{"num_hidden_layers": 8, "hidden_size": 832, "num_attention_heads": 13, "num_key_value_heads": 1, "head_dim": 64, "intermediate_size": 2752, "vocab_size": 50257, "hidden_act": "swiglu", "norm": "layernorm", "norm_place": "pre", "norm_eps": 1e-05, "positions": "rope", "rope_theta": 1000000.0, "rope_fraction": 1.0, "qk_norm": false, "attn_scale": 0.125, "bias": "qkv", "tie_word_embeddings": true, "parallel_block": false, "init": "normal", "init_std_qkv": 0.017, "init_std_o": 0.0, "init_std_up": 0.017, "init_std_down": 0.0, "optimizer": "adamw", "learning_rate": 0.000515, "beta1": 0.9, "beta2": 0.95, "weight_decay": 0.12, "lr_head": 0.00498, "warmup_steps": 578, "schedule": "cos", "final_lr_fraction": 0.1, "batch_tokens": 131072, "max_seq_len": 1024, "doc_mask": true, "train_tokens": 1608000000, "max_steps": 12269, "dataset": "wikipedia_en"}
MLP neurons of a small language model. Each row is named by its layer, matrix (gate and up: input weights) and neuron, and shows model dimensions 48-303. Each number is 500 + 50 x the weight over its row's rms, rounded and kept within 0 to 999. Numbers have three digits each. A neuron's up and down rows have the sign that makes its largest values positive.
After each neuron's rows, "fires after" lists the tokens most often just before its 100 highest values on Wikipedia text that the model never trained on.

L4.gate706:514463545441498433520483468530459433539522457420563368423464541537549418479539574526501532462507529610538482521591489473561458614514528511541537532523495490480486492489420498565462492515526443440473449523468528534611472508566522540548487418542448558479551521505581480548472570481546539410493500552508454614533536465522522485523578574483561494529503539386521477533482445542518513486487445498471546522520464489548442440472481428486465477452595496540516494583508524377583525617494522542438561566495492496573507517543427547451412378475564577483452497423498511552559489563477555513507497562487514442396559445412432476508511451482519411442512468412539527488477494527539591489450531479502476474511486506420576435468432584441501602422543544485547440468495514514537418421511457
L4.up706:476563511563568486452520462572543448515562589626421508546539530470405489491493418504505592526457461514427417565409487504551459467513606490416439501509452503538584584472490462437492613528436485543495568528494551528555557407501496472541456406606439537478522518459519437484515484565491500519471434416536546523461429562522513518526501569478441531542589458499562571528552484451516520544494494516511386528518435580459437506471475466634501401461449423472530497565492538515521495511426521500458485349441480519464585513571513362509476518476491519476605450487449487497572532462503510591549533526532446507511487531549504550458440526510472566463380495515391428486578566525415540529570513493440519469465499488591502413524540651488469459454531413469516514528542516461533554507485493
fires after: " |", ";", " W", " /"

L4.gate1428:509467501460554556580416481485486546521500537567536532594461532529579494473413513475562470574616507476548529486588559499484504444377524509537454455509501534492520465554510475608486542512457514555491445451398501491553503552545434475446489433448574497452440521555477487533557509481586549587463536517457498422477519363481560448475479495511463467427483621469545513557532495514532531523573401477486429563435482527492549530526514421467485572518513578430457457416533498434417547416437578426623489502544481554568538522491460561521502567527531488506488466506427438483536500471502571474455417523489481472549582530522555527466490460427442486495587508464404527460558414608472491533464438520504504441578475471479443436498490515512437556520528552575526549438613439552484417460555435
L4.up1428:536567551458528552564599474582523559498416490591509448508497503521562475580497499528494442553425534435519454505434501478480473485525557570479532463503522544486510482468553546498521460510552523467428522599457501520472572402536533514555371535480530551546571505523554575475489418531502482504501542574457476504465508472523478422530455452565568512371487451447470502461456553408545522466558531550486450474481456546593512521498576533508501499475493446494432502492488553519495418564551507531478506503531549498492470430516456528536590424404509594544507466493522530501506515476418488420490595484404550522559474439486511514487505473433510533578473639480446533489546498473490445524463421380466514581429490505546537458497513423422529513424443425520513614516512449471413450599550470
fires after: " |", "–", ",", "3", "7"

L4.gate1544:450547502556528562540483522415458493416498433464470510528421424528520457455424453498526482523496472449539547460486532485435521572505508509522558525643509515445455423389582510502555476528506488519442439495466453479581541485476495535440557430521507410470549569390488528479500501588516634537489652466489467470436517509472529497585392531562602452569527422510513545543493564481447509498476381534512452490593450552496477481408605480431432566471555489490549502471396543418487527462534536362586452529475479521546474445427485513512408430524466467505512550444602534439463536606489483541510546461454459516539482544498523570459469494482584603481434502554410427487558496381542421402472514496530552412564435443437506510487560505425558478437595490558462516502521519497443633451452515
L4.up1544:401404433547522495536555549437482486447547558527466462456467515500449492503411475543420414488528448473505524536519421517462521474434493489474534516480505497440601537510518584607619471454467525454425478569620490511535474518521489590507556542523480508507401578549535433417498450425421550537530428361542465486520465575588434485571445495519464485494525433456523484412486484447479516560458512477525444559537561387486544495466536493568552415517498517458552487490564467560484544502568422499480445477500552529564523461542508459554511484496540560554461506543563456500488523465557475506539497517577453400441495539478456485535398568481446440531491500442579461495584485575471492545528447531469495426591614475588624469548444521435448511441544393534499590460498542536528462440416567
fires after: "\n", " 978", "1", " 4", "3", " 88"

L4.gate2132:502457479587404504436485420524541476627493411641472447445505346498484413547514366583445529592454561436452440525413509474464449539480473477481500548567542465589612470486516487527489480502442465507513480466405459455455533515428399470427429431531575482574413613562485507511560473531496533583515519395546481509537476571483578592503493486479521476446483646460498539499500453535575523513466547428522550530476575477454433558520558493550555462506435515571583485481458558442597582542443632515441544481486531419478437521542565532487520380533485510529551527427490500487489502553458525489518491551503496463515500450551495505476621431495555553478502433479511512500538395450574485528533527471479477478512431497565500437391519506527314493512577438506497521567556519465484481524487483
L4.up2132:538456620478516565487477496547528472627577582596493483424505452490579440627554598542503469517528490529537501499517461474432435564505492600400432505572612509507502597572544451510501503487497518454442580507529497549450544520434528540490452510507513520554530513555535428509549516557440513435571552526485516372510385536535514472442571505506371501395465530507468423506490483563506548536436490487530463502512539528510476567530582552475561486563539382457514465614485499508458529505528544537468418613534536475521500500594504588464543383411477461466486465510515502505496507562477575474426399424511547522507364385444547498585535445502579522458517468489447510543466564501500471524529568403480525403513393464404508532511529538496444524478580453569530495450519585494509533484475466
fires after: "\n", " (", "-", " \"", " 6"

L4.gate565:539520489449533484472515450576519432425507457485506557560497521543591573471491533448524414544449465421509552523525520640554459495441503510533493540472427582513544533552493504462515502489446421505520532577514493564460480532492479563423487405497454405394422662461486562495445473498526513483481490455421534514546536577486520586564661505500521440508470551527487527541529509552542503492522495479512436545441446502433375423477533497486481490432515640543505427498475600442497528533529538531580509467547546496516556551560575556522498404431437477505509555526447492528411474504557510496477490429535420495570506467415473423447426459457495494493495413442533437524481472598485479546461509515523543443577383529525466423356561542489353483560581455562473466513454519453452548491514487
L4.up565:520603472490532530541505505480502473487431535528387508520494440463509518556471509464520448499432483453448501406576497590481446519508544494399492572543531540545522486560478489569521466573447489527487476457448520546512487423524517454453537482472585510453419448521427396612422460585577501421456476509572477506511480541597503499436571507468524481519463477594510514515426404523546552377492515431430550594418443524594542425463538435562460546466538501523497479557463489562476407508431518508519486491454464392526491505427509451362506535506369448472468485529547462487511513584467459413476410478457502461541500504501540441547529619513477450492373464501493537549549439491488432552627464441467505593523523517509494525498507468525452529514502521447435435474535478406461411600489524
fires after: "\n", "."

L4.gate2590:517538514517493524511488496452518446487453425570462474438595504526496467464452502524496496573502451483480599476521496410534569548499518476574469476465579507511431540494413524515551528520481453501508554507480462528508437583535486553475488493525475536485608536532369506573442456584555558560431547560606498551573593482450532436561479562506466456477501464445455447497447422495437474558545520524456509557497570492494458509647448434524506496494502497436516514570439486456508474487411464628532448455422450501502387498568482509446528552522498487430547505501466451472426530525510494564479486550557610465539486563430538496543536445512568556442558452413515464410501494576495605448489484552446489533587561474605451476561536540476519487413491445454444487489487480490481438495510516
L4.up2590:500495507415526505467504477483471520582475428450529584529474465469485443408476533485484453465481498465525515427513545459562432538520556612398495516377549539495563602445483502495509482423556561504488578455531520476643514454519506516441508486453452457366459579502475530504455516494456481450518568488507480505480529539514544438508562504526529470497476496522547521489467604502443423516399573530498576532549456602510481560494589454535550489546557559489427493574522501496475564530560499553424560584543525515534568494499466511470464515423548516414503527454496472527450558555440566551527526542556593462517478463500475460552508538422441500414534541531439495442541446564499493464517472482598497365458452553450381494511493544439497528525532523542520401541516500482457494496435532
fires after: "–", "-", "/"

L4.gate1357:455501508497564441456537552489465446573480491493428409573467519511525529524561508556522463528490472615478562481506602559504435489431536449520499539541447450583501565526552487440567555577417554559508466449461474523468514512549499612530527519480552494416517560475554514514530533433560560422532551509508467542402518418457538446494432416450537353511519526511569493379527454554561564415465517459554490482509485476575449548527504475543543503536495467470591535398431479393421502635464493501501487458499514404520498523512461620511446432552387538527527491420484557401536515559456477557551480592569499431531601483434454475481539604488430455491454438546470483604554441520459490530532531585377528525492491578441481427478554534530515560465556580495495541542516418561577519470491475
L4.up1357:473490564456642517493598524513588591495514604470421439491545489494568471576521487554474479536534503549517507493535492546419540471463437467477483439568512427538501406540465458477537506538445445496523534454571516449448552491405476520530483617490550512447487499517455529459514507421482544458465467455588515365555484434522497530530479476429575421515503504409554488460563448484548462554483479551608523489481465474526383500526491512548552487571449505413484455471429490530485483541480561522477495504466453454563455515424470491519472468529495498531473526613472516464476603499530479569512514564472491451494533487434572633483586521433507468548429431482537399538570544493450516523499563584506498483495492388460510460492426455502509534499542589404475531502501376503471528543489523
fires after: "-", "–", " |", " 978", ";", "S"

L4.gate535:521545539474468503559408495532490493471491538465459454429540567545467536568468418494419543644464441377594466423469455515528456524550594569514449437447462510535546521539542517515521529611458502540475554558546546537533597593454505454577562483454598471434369574485571471481448442515471524506478589449479539462484478537461509504551514524499568488482459571474507407534456451415458495536557478500500513474468451463449487422488548440491516576489477457501447520540549477559468528466448482469555589452523479535449509508500512569460529484471446654575530450549524426417494508519447592496595576447551526419584563449481517544502491497465587595431534559537612501523487554521527368544472495574484479502547534474514629499456467508494525429543435535527418480452539550466513408389441438
L4.up535:466518472317605491476557519427524488476572488480489530557458427564514417495465475452484471666445478467440611442453529479462565507473491479456593470508541462480395548585439505458536451532485517481497518514483514521479481529543501513381562433465480500536457521555558500515524541531492504524557537565486417476540581428501437569460572459596531455470467515375466460483547550594477587474573405523548443397392564452467511458475600436497561435564470457438474531487446465509480521409507463631454476474451503612572478545474537362539545420411547470520430465536517473475520507529503590556481499458545476507455528495512525448487501549588495563506470440491512584459564504471469616492532513462479488494549542497604456456508434480519566555612433530526554396487538574442569451433555435
fires after: "\n", " ", " Republican"

L4.gate2748:597569480526540421528499460584447529502522467480493428512439409420439515584491587389415378492501487443472494443503497485543536486514523505486509511477461515603493569508465527490551568477495507498467499523471457551456487548531582539472468445440478445505486564539480467550476426541481425598458609488487523549549476554470531567530603593445469413540511471487525530454515483448472461499453565419538525505480497473471382498531436557496494633513543490509559544526415483495555521545447450432454508476498497519546534530561491442557569439531515543497478450498479493459507540462454533527527473568484512455498498545444470573552560597520523433511509488530552526540494512486548531553402427518483539496613402460478491429452587539502510575396492570501512488550511455527527446547499463
L4.up2748:498473540493497456483486468472488524498592515522470569470511533446590512469591507541460474480514455479551577538450507607600437506484552574574528436532487494520478426553534489532487519523489549487590431495539492514455506423575523514560406409542558411490484494510617419495558471388491410592448440424514484490445495471570451487477477521460413352435443463494527496421582567483549513531489436498543478443488529433495496508450455505520512524508486509515556541440436481477507462543487542422541467508526463473517485554501514491448466512478482470467481486538496544513507475455468463493523483467500416527553484514490538567506487492396542494437525507492514468466511542494601406616575533542509511369496434483527412495577568536465447559521563522585546537553401430440510479541543378
fires after: " (", " (+", "′", "N", ",", "±"

L4.gate229:537516458528571477534431448398491487408516490563507493508418489486502514541451504567411493546529459501512513517550540475556462557626503484477581412518508479523572491463551508542484550571515471484500531471440540538465469578506497504554538515462528476466463507467504476514543491559488484564501522490467508530498451533568572433503483494434567441457477513506519627517431431506534498490492488560486488531535473507404444528531575441446430418595514448423490480524456592465417501517500581505430414495495447335530530499436486526501544528577518534565500487476508429447535573492587490496410511483448489487496612531484476449576588478490565424560464459588533494491469503568549491525517563505554518548428438525485570467459582473476475428469548489540480446537451495542486430460546470
L4.up229:449482519497546472415563519540490562546505433509494479524443508475531467366576553428480460623453508536558509584458503541479501400436514508485537538420454444419453496497491377421483437354517507480479524515620517539447568385588530365514500561530601670518456497374507515455544454500404432497567514446415429579483542494494480533554591492520441440490548454579479476578430441450476503466405510515561460572589583518518406466482425532489550451482499555459541478520501575486447458453472486506493550440496526463399483525434562464563462501511558518412481509559412440455484500604468506537504498533479441417495529523494396439512509558506521522449534470527543518520478507506522472641532368519522521517508510449490581538564495512498538535488522482555525479542566542496482462583522467
fires after: " a", "-", " the", "–"

L4.gate2531:466427526448542548496590568526442521456588425512498513424444473656464414464511467526482594583491506523527603561504427506454454540462566587528571514562465521460461576472549516449473511429538547420430497543432497531447469549511567519472525495568475561446576518489408506567515509486442546601547438507457446589474386430610534493499447454484476516563487532583573496565603443519557524498521500479551508537543436453443483493448412433509598442506526412513529525528468522443467461546503581534471536521512465412528528513476473472554561486482557559489511524439423463439524520513554609604378423548539452449457563577439383512499399465554507472499536465424571621513548371477506494441523547463473498511505474518499483426530444470459497517521555542520440459518554472568393466507530430
L4.up2531:466583585546552403487409434426472543527537511431500498487475490489530604474474545380534531498616478506449516538542461458554514534439555468501478427469487508414528537505554510687464507472428531459507556530508463512523508458475533457521467555429525526482616518469490508520565589541512388454505545506497454402535488512454523543554523555549506520460532363527526491624531498515577446520545512489499430635578437516452617544501515512558521480552506485502437440438506503472479531553505461501438458409565565427523489424460428428477542531534444415526500434457486568542508552463518481477468498509487545424557490545385457545491477522475438381442469464495489453547542461482479561586522492550406491465513342422521412449460543536469457483505521526480605432489544440517491470545538479
fires after: "/", "-", "–", "==", "==="

L4.gate851:564444488577573590433415523503546472384527511499556499457479521513542439502419406442431396519552482426472560462400509557390466517453455503538462447543523500531496492444488443543521541502450514485488554477478533493495481491521513537500475554509480547378533527427611528416435492552435505539527566569447522459482517523506566394503472570478533437531487464583537447448563511547541517443568467376485527501506514468531509541462495550575441467515424439518584475524440442504477493471474415422524442522494476584506537503512466460472498462452492568491501459527599491515570425536566498563472473560431522486419446562526493441511461512534485563542572527494594453445525495460478466529494493479441449436594449483606621469521547433350461512374507459600499528635495559550488600449508532
L4.up851:511524539443468538532529519482599491547483486539470402510498435432516574457471510529477491553478525477471510515501488530501509454596468518524551499532520431519560589521451457498420448499533526508482513495500429461556429523455495367472638534479525574534452534524581501435496568492508402512559466504437503589548504499578487531481533514536549504519566551605568488501536546475483492501525465553465478330555371514534480542531432559433475552470497508525469453571522570503411507434470548518534540415522538510512454491381454499481418528501520495551491500474494569404531547522480475544537526567456519544516573442482492471556564453637568506497537423477514555518434491489457450501410525493477458587504456542479444478452493458421511417552467505534554460476575545524544474433501405
fires after: "\n", " Hard", ".", " Win", "-", " Loss"

L4.gate873:467462522512554535543516396543482505491479523525435545522511525515543616481469421478493514456465493492463574465556534498516498489552392502466520451503474459437433548489487472481456572553544427536524558484459481571520500474445488486483507448550405465494482597457534344550434570472510539497528534488492581588482476512497457514527510583492471510561575518547491662461529518498457515468462557550552467540543528579433407521468561511547620483509480450485461497520548450482396496508516489399491499470494485400441436534488473535542525450507405497536502562512569477433438478426512531488598428611514491524417495522516486497532527549584499489491517533445455461466513566489494479491507437531522482483416531481576530473491485393445392528448528594493472510523527491533481521444483562
L4.up873:463523545534521470437599488455447502504501531574456517511484547508475505410585524561418520460508519508505518453512494518503530440454437447556444423598480505513552511441457506524493526578487438540524366513582502487528444484525506455544512516480542448515556480488482485536557507454603438445471582546539493445485487635433517407538475520469558501494590453461465462467500405418515503531474564539550419437475486385429491502506451483502578513515475477471452496513470517467498527402537495421478454527515483443432588526396483480481409470499474519619510546525561535526543443493541474500510520467543424415392551435471472475449475615502548513536468543513510468502521547439489526480486491570557528396408524473596469559523621459522533439534481448453513569532504589547482530490437557
fires after: " |", "|", ";", "-", " and"

L4.gate614:468488550515577464546482399491496501442467427521344524455516456569484413482447486427509476453446453469583534557485512489459454538509474579474491413524450544648492451454524597556492419578490428353513426533398498541503463501558408540385494384578479535508539633501409516494483515550509557525593509508456596517528500496438533609527583536393439400414513501522505576496501468409534526425545495469476589514405546499504605408592509521510513476605574449553555535636513478370506546600448574504523524470468426468538472488493465552417528467496483564493415614543526529449578480469524528498529483609436445479518399414436519459529561591478444382432486392509482500533459484509527479527520415534556523382559445597460552523473443537414517530507576496451493502449511587500394479478527457
L4.up614:478493571529571468525525383452540512537511470600437489410553541517528475436568495442471405479507507503545511523587460457445481509457426538450532473391454542485565425490459510506525405570531464481471455437487516479532461554540486524454529503461352542382546494546492539556535530604434509536557462551489523602481548503468499532503529460423426526528492431428478529516591586515580563463574463499521565498513482496540556514574495544533587481509502537561444464561432510519556535576482623540545560489440502470494475456489554510496522474472562536484518622584582504568521474500548493443480495562535436538515420471479535423559641456522457511432520463614426443462439451510499565545493494562584556428504571454482508487484483553491509494541489427548507430477495486541503390444491589
fires after: "."

L4.gate209:542472502515508434524499425495474459505458454584389429492500581433512469431501497531504476503502443497490518521457477535608420526513466521482479536513498443547635526467475484506583380537434490516569407591466517460516466445463481624486542457536536531428482503382453475553450395462491501580534444524513399510580526475396459487466496522443479546530547492520585507505472511510480454478523519486554496470544539443481481474574566559514499499550417399516501496567458513511468456493456486510555507468468470471527452541465527600503500468558523463545406530518470580474474494464500524400547487485533571541511449461481531498535535491484527527488504451510455545569450492393445544494474502557583608494495471567477498420367498553521550507548507543455555544521515541519539492521625408
L4.up209:528509408438537579553549557565498508512522564613499471544607514503514504508568622473528502483448468503559573464587598572492529501470484457476450416469406529529581487509511458393528408456528527501606608512483519552449552579499498477473502480451497444496575581502541481511386421554439573538550492488548497474437427495512536470478540515541519481500526511570534553421543488562470615534509502512410497558425454605453495524566442453548587505493453592398473502459462550490542491292446504481525528548496618527528494446576460505481474453548403437478515486485577521413469514525516511554451490558439432501447473439563493411530475503440551422521427525547537421645492510569537474537515407475474536468597469469500500496486442531466400477430532571481573500513508489423455446499511481
fires after: ".", "\n"

L4.gate127:441394548575554493484481520554414472504511482437471480461527427488566579532470493540451516511479459517536621494478489499499499485557537519521566478406512493567425565471560454507469486426527519441468515479491483553578486444413503592592521481514531454443552556454610492583464535529448536491510514501516532614424531486533556541495516487487491446499544525485532560453530539468514510532557492600524507551525517515518522492509631493522505593550399537551489515538496528441595465601590491508505483547459508467404473484496484571489411531513497537590433566499594518486531511556562555559483544491514409519488500533425556464502423553384548552508496480545443546603476526556457516519494531569493495448528552517481481576410437538455581478531503521444501522497549433516489378409505511
L4.up127:504479484512605522471483461554429424496638396503501529551515480448475516515497556473607568435525511522416509518625494574514426530633550512512489485468475523506511498466542437548455542387443609526570514474526505539544488509457512500544467477499528488468590547535445469496510523487579547475530465519406429500447408589462517563412499488519491404502448451535506514427531533566502517579530509471570445445508544492473448494457544488436529536503377540458539527475468535423531517462529563515464453549541491520558561462497475544586462522467578501576481397394454563470518515539435480517512505495491415500482440572532434526553432435592486400598561506558470541445491473513511523573516506438466463522470601484428490473486545511439481492487467546490503554538429461544536484487527430
fires after: " |", ":", " to", "."

L4.gate1127:529529543546641508478521495504421617452365369513522469523475499505453500509569563562506489575522543460521454414654605454484560451474549523517478507532504502468424479570502510497506541524520462434520441573396421462575425456521477565497521461469559544490475505574499531528554557501466509570514540508473449479536535420398458552557552477444489476593583598529520467508492523543554516492482563527509532508460497522507523531532509427490536544446501467460512495497481487436462561448464485450489495525526523522529490480471499589444440463532472419552501418557506476507503529544492473588517496495519440495557485521498508583536475568553481463560524542484356381569530418393440465486501454480462433417551522478468516443481575526541523471503497561524474612542501472534483492533507504
L4.up1127:566461420496423535548480492489485457523453537480377494465506415516439577489544478536396458501424473453528525493459491535480455441437503549508530538500504424533509494525404505459614490460471475493556516476550512466506521516507560482484449554541412424391517518485496382572454527482475450521494453519487512403525503514558503512491461454532468562508576526506546543472536597376496489520569512438489551519458491598564542485579483483510441565493499465605594507470507441494531493489550493475526520483509455468535508476437506384486451481474520468515550473392416404468463550437459576526514427489507477564483413516452485422571466483489471535550490524566549506630542563538488493483490532471576545481429473617488498565471498563491527438506520453491435507444518449578526498463528554
fires after: " 2", " 3", " 4", "51", " 1", " |"

L4.gate1537:382539507561507519491488444498614470426461537451537572575470554540517477484469390458497564500483560447531587479642500467539538566490514512507485485493558559496404576466545598485512520411497505582561474534514435527504388507502565543505400433524507562432494520524605461633452528540479560450522597550578445443455469486511512574531464612500506480444443531502540528513576455482436527508532541486486407410496508493577455549367565446551516500496519454548492527483498512416512518454560440445432457495494491454447507640636481564404576541488498522591547477453478434469424404500567577538502408433555494518523467495631484524593455570508609514463505515548550478560524408546500469602471488483450434529466503544384414559511492565401554353499572394441527417587526406472486567537493475
L4.up1537:504469528480459456470518450419524433482586474454498455480601465495474551544451490574525481420519508507537612536470470431524536544535345429542509542497544604494528587525490468642497477530533458513417442509465611514501437495538456504587427548555525508516462626466524534469560490485514511561531430521420504554556477433543526504353492552510494487514481515560500493480562515451455498510461561408413481424527487472526502482536413530447490648527527538437538534477456534527465593505568557519534449508518474454459561540583537477510462490445485470547548488439451551501508529543491475549488455478533498487519463473596450570504454544582483427524567465496473577534433482498514457556510500587441487554603587505571450479507485405487443481515435507455495552538462539503389493459486591
fires after: "\n", ".", " /"

L4.gate1769:487506521468447475426455449485496399533515396527509511535613496570505524472392494497465581555461529489569517376502559568488497585431507540511520404509596501462530456523415493400485572493481478516507545464514518565442526525334427622471475414548521566457587598371514419490419499472535572544396591525508542534497442507504480530491416459520615423475539526569530525407429466520410526584444570503453416536412544532615573546444486491505499489549468383547512469481433533481472506517485545471496404495468500504530482543396516507577555408489512605532513437510565523451488519514540571490555439464574492507420519554494513482448478454503499529562493540479566441514517465475478424524480517481578488569498433431555475514571494464510516445451474489549481465546451491532504486497544562
L4.up1769:555521430408570434464443557524479511453544564531429563528531508524499492411462463423500498458400535449517573531454491481456533533545548576507537475539476495515472446523461587453482508570386564576532483587446505505537540587596370418456530503589554546491467495458445448479493370443463504427562522540531541504539498489472500506530492628574445500473450523471490480458580471575456419508495605443460552516506508574490477429478535549437521516544494283532501531433446560578485494441522421481508463507519455411534458587484536488429493445466570537500481516543551452568449459535487558434539511467506563580526483477572546504478450586427471463510524502414491523486422473453555512478497583370482524490532591489496567549589488497477501484407501521586522493530478443527580453485498458
fires after: "\n", "12", " Q"

L4.gate2560:527460504549466413593531428435491436438542452520504485466519484483598526512463515455420469553368495484442560441498420548431610474505417529482439497579428508510458509475518514499478507465515415419517496537516490464599425546582440542499545511503520507511488599488527484505448568473547442643572594484482474527535430487505492548543492519514477399493517459463493472496430475518405499367499450522556367524527484554541424507512586479460504525484555564443500549416529442496460548580542545366415482485577533397513482478503497581548419407526502525492569511607562579449471526539547526528525491486483467502608540425458541544543373569491464451449500436538585525508458482568419460600608455525487455515553559539552512554498520477412485412423490458481500529564534490551399519474372450
L4.up2560:462535582512534540514613454495466514501549535505541555464476478552493591520520554444402589517432509517388500499552518509523477523442531510485517498551433440465544521454509473489630555460467508443478516527512581490538519498533493549565395513430457501512495479497421497570469509400540503506415510532468577483517523519459483589473425429528529457513494431522534547553559471525385588540489441532566481470507576491524468583503473576576530535496421527483511601397481398438513491429527529536351536548519378483450571438492528424500588400502521493472418530490475456512546549488473490551494485533493463483566567513489532555506504584541510485505504482412498532520524443461483404513508521415435494480586434544463478523496530455567481453552449510524468589463491482516498568517517515
fires after: "|", "-", ";", "\n", ",", " ("

L4.gate1416:536444496570637448531499516608424574500510403492461443539471550502421505428470465545469479594582555445550560477475468535433430402505556494455495490479531538534534505640492486519544514514477504485547467457502535548519564383516487537518490542569523437467526593516391537458466504464538510435557469508524475483419506521436517442410536575472471434551522558570542537547358428510459500538422543502402482532517550503554401599491554465474473475451556506563550515563581509398488473479526507457481463542483467510507507477524471516496554481573410399411494442504537412420577539491475476543458574514504464435440469603541500496547613545524436458486485491507434450533503516591526466575532555385362520545490530514516502368555492498458569414516534449527530454612481555550469386517586468
L4.up1416:541517449483482444514583481530484521465473551492544379574533444455464488458463481479527517425417425434480505551536444459545522543475436409511545559481449398521483510525569457493495518444457514414519476583527554457537475536403523480589451549539507534547437531523443570486423576525658574479465437463561554503490505440531527609632496405446512509518481470511546529505503546603448471556410535494466504515527574613525472374501466551592522571493529607483571520473519511480609429418533489490477514432514543516549425525467552481550507470542512460419542573410397464460484406499500449510553347445510446542566545449522544539431435528514462493531573465505445396553490506495462581472499543430607481524503475554512576542518525556537471477559498480518496497434512544396466467416431494
fires after: "\n", ":", " 1", "frac", " 2"

L4.gate171:531457538490522480463500489563527509461458564504483555440538521627565511425452437449550458567624536500515484497543446507523491551534478454535492501460496477587453544455515536506466621577628421489457483372487511572505478348565544553452483412522509467425535554489491537532567436489451473575565519535612557477444486487535590570512434538480425412447518535547455497496548502422495426502542449464552457565494471531439518497495493433474532536494466510480583590524470467474452532487449528549488537471445467461618546490555465547459435499471472498539417560458523403487493492471465526535570486537473487431455501447527444495530585499392472528419456532535479547468484476490557438396397499552493528491530529539618437496478491470483485480462480489511521468550496526520500506613576474
L4.up171:527519540472482445589424488456556498480554444564489426458504481554545498483393401494584566534469438440501479523529526527555484467533570522512503453452558393533457438524554588441460571371464527488481455507466502450587511500403551518479492591498474430551449420537540417569508466499479474539592503503559494549441556450593542449512469539514505455502590451472557536559518605523490434454510462526465523441483511487462535485481452534571474509486580522464448516517450537487506547574450533514627487588471529493591522568467438519407505500512435413581531534523581512485631556459511530468503419605500482501486545471524505504541550472466465522424522455523589475474612537504467535457474508520474447445618474463465403514470518515529517568542511473490560359480584492531543392535547510
fires after: ".", ",", " ("

L4.gate1033:512464569516567526472527519508489498513450429490404532622443493519545455458499429516475535537423441548527492413548520487481431435534562439462482482438589497447451535489528530597513478509449544433536558523530465566502556559541602488429477485439497483474569562536448429588417516584555469516504385536451541467467433501522512548448412504490576488462493514628545537501598430567385528516519535548519506409471491529538458561476580403449499516501587424448573519460571511456542521477508510422536378561509477536471517437463521493492585393565546480532514536569512503489483511459511536519465518536478544597503527487529498504495556540455415454425457416566495409349512460507541502471549461532498453539550444475610517514400507507541526539526473598478581441376391489479483441476549495
L4.up1033:431568481465484568516476482488485501463481520542507443429503492516537492497515520598498549487432452543505560524521456532415559476520500564476565499503451519472407474457556528557486548520428477509472537500503533566474468501528440460473545453529596524469481545490490494595468406528395479595541522516505459498452382514523497465483390504474485470516479543541510507441443458588463512494511474464459490505509430556546520474474525577497525491608542455510554558520555535463525407580487522423624399539453491522399455462451484525497449529463523460452468387447499465408590496597467514549474420443473406493472494518589591553578563462415485487582380440555474552500598416399543588600516437466423454489525545359487485568450523469489517617465522509460498564482490434522599525424587485
fires after: "\n"

L4.gate580:374490457476490384475452437513415417434499510482431484535571574519387519554484449493522487579398464517476544472491507528510452465346519557496528491554444474496510532469431471539510520496514471504487521621519500571548445594484507453414430482458523476421524556525604430371463442471511476465503562506403558551412505517549515596451580590446558503551427508518532620388530526491460461545548494508442505439476503498471475544387493520555535516471545533490581511492533450525418459527453479471455545438566477532489515548380539437400473423577504428553448454482502481464508516375449432583535533448471462494544435516480531466479564551502506470501560537475541534572458540481533475507551515614504512554517545442561503496414504620501465634552460408482449511480486585553601605435481529
L4.up580:502505608544497460488482507433525505532516455524398445630593596545439556478530500530465597445528541491447600529467477432491561494532485552531490584521501474442431491543521524558515513506429530554472509514476540524501466510505525483491507494519533490601497579442416486494413402553520409537405559517484557545513553500518478510441544498556445487466465562509471536443430414542477470536482429457502463442504587543437440439477515524471475440509482504536496571494476566512489434475493447446550529502603546544469473454587545515506576466563486481552472394491415464480475463545513414518489568426537546446522489486570501512544397544508590401529522489528448469562500444459487503564491464559526548492532496526533506531465461531488475517542474491452478517531471522439564461615528507
fires after: "\n", ";"

L4.gate144:423480569476531542501420415607528465528502463560488471462532498440535463421484474565505529529572558480464535541516431484592489537501440502533453539520495495420505453438490534518492540485510515464526435575447530477510541510524508508513496449534421494594571668576498481575461487507498502604493566522447504453498565479463501424430555588519448473502499476518559600495460589418559436470525520535470506495507504563475468494553564535425499564498441462540506445564328597396502444519450501412453502504468460557434573518468492551455504380588528459492409548512526465528551483484465449501503552556572466498472451627395503510522528519509477434532459450459473498428512518529503483585544416579404553487534483604448525496496415526468500483444572476546578532477540549457567487444540439
L4.up144:578531502510441446535404566427594391583514507478516547518521459456581546578455519476501493471478502481462508660418479413504577529431563545460440469452487533505482509492590527590536470513553474457532431413515450431570561389493509504626548476551534438507440513475555435557559554510549485519527524483475430528469420424532510541584392423488472521508430448556472625535505556513520449512483549548493555564403491470520493533521498471479373493583563559451515526419545519454399509507518485521422425486550521470400527567526418522521505587373588533523466505482489469521561484601506542499534442432568434462605488487503470529497518508405477542534493538584503512577510542527537502537522544488516454501479591503518565531467564455565481453442596491546531488615562498502464518476447406
fires after: " (", " m", " (+", "×"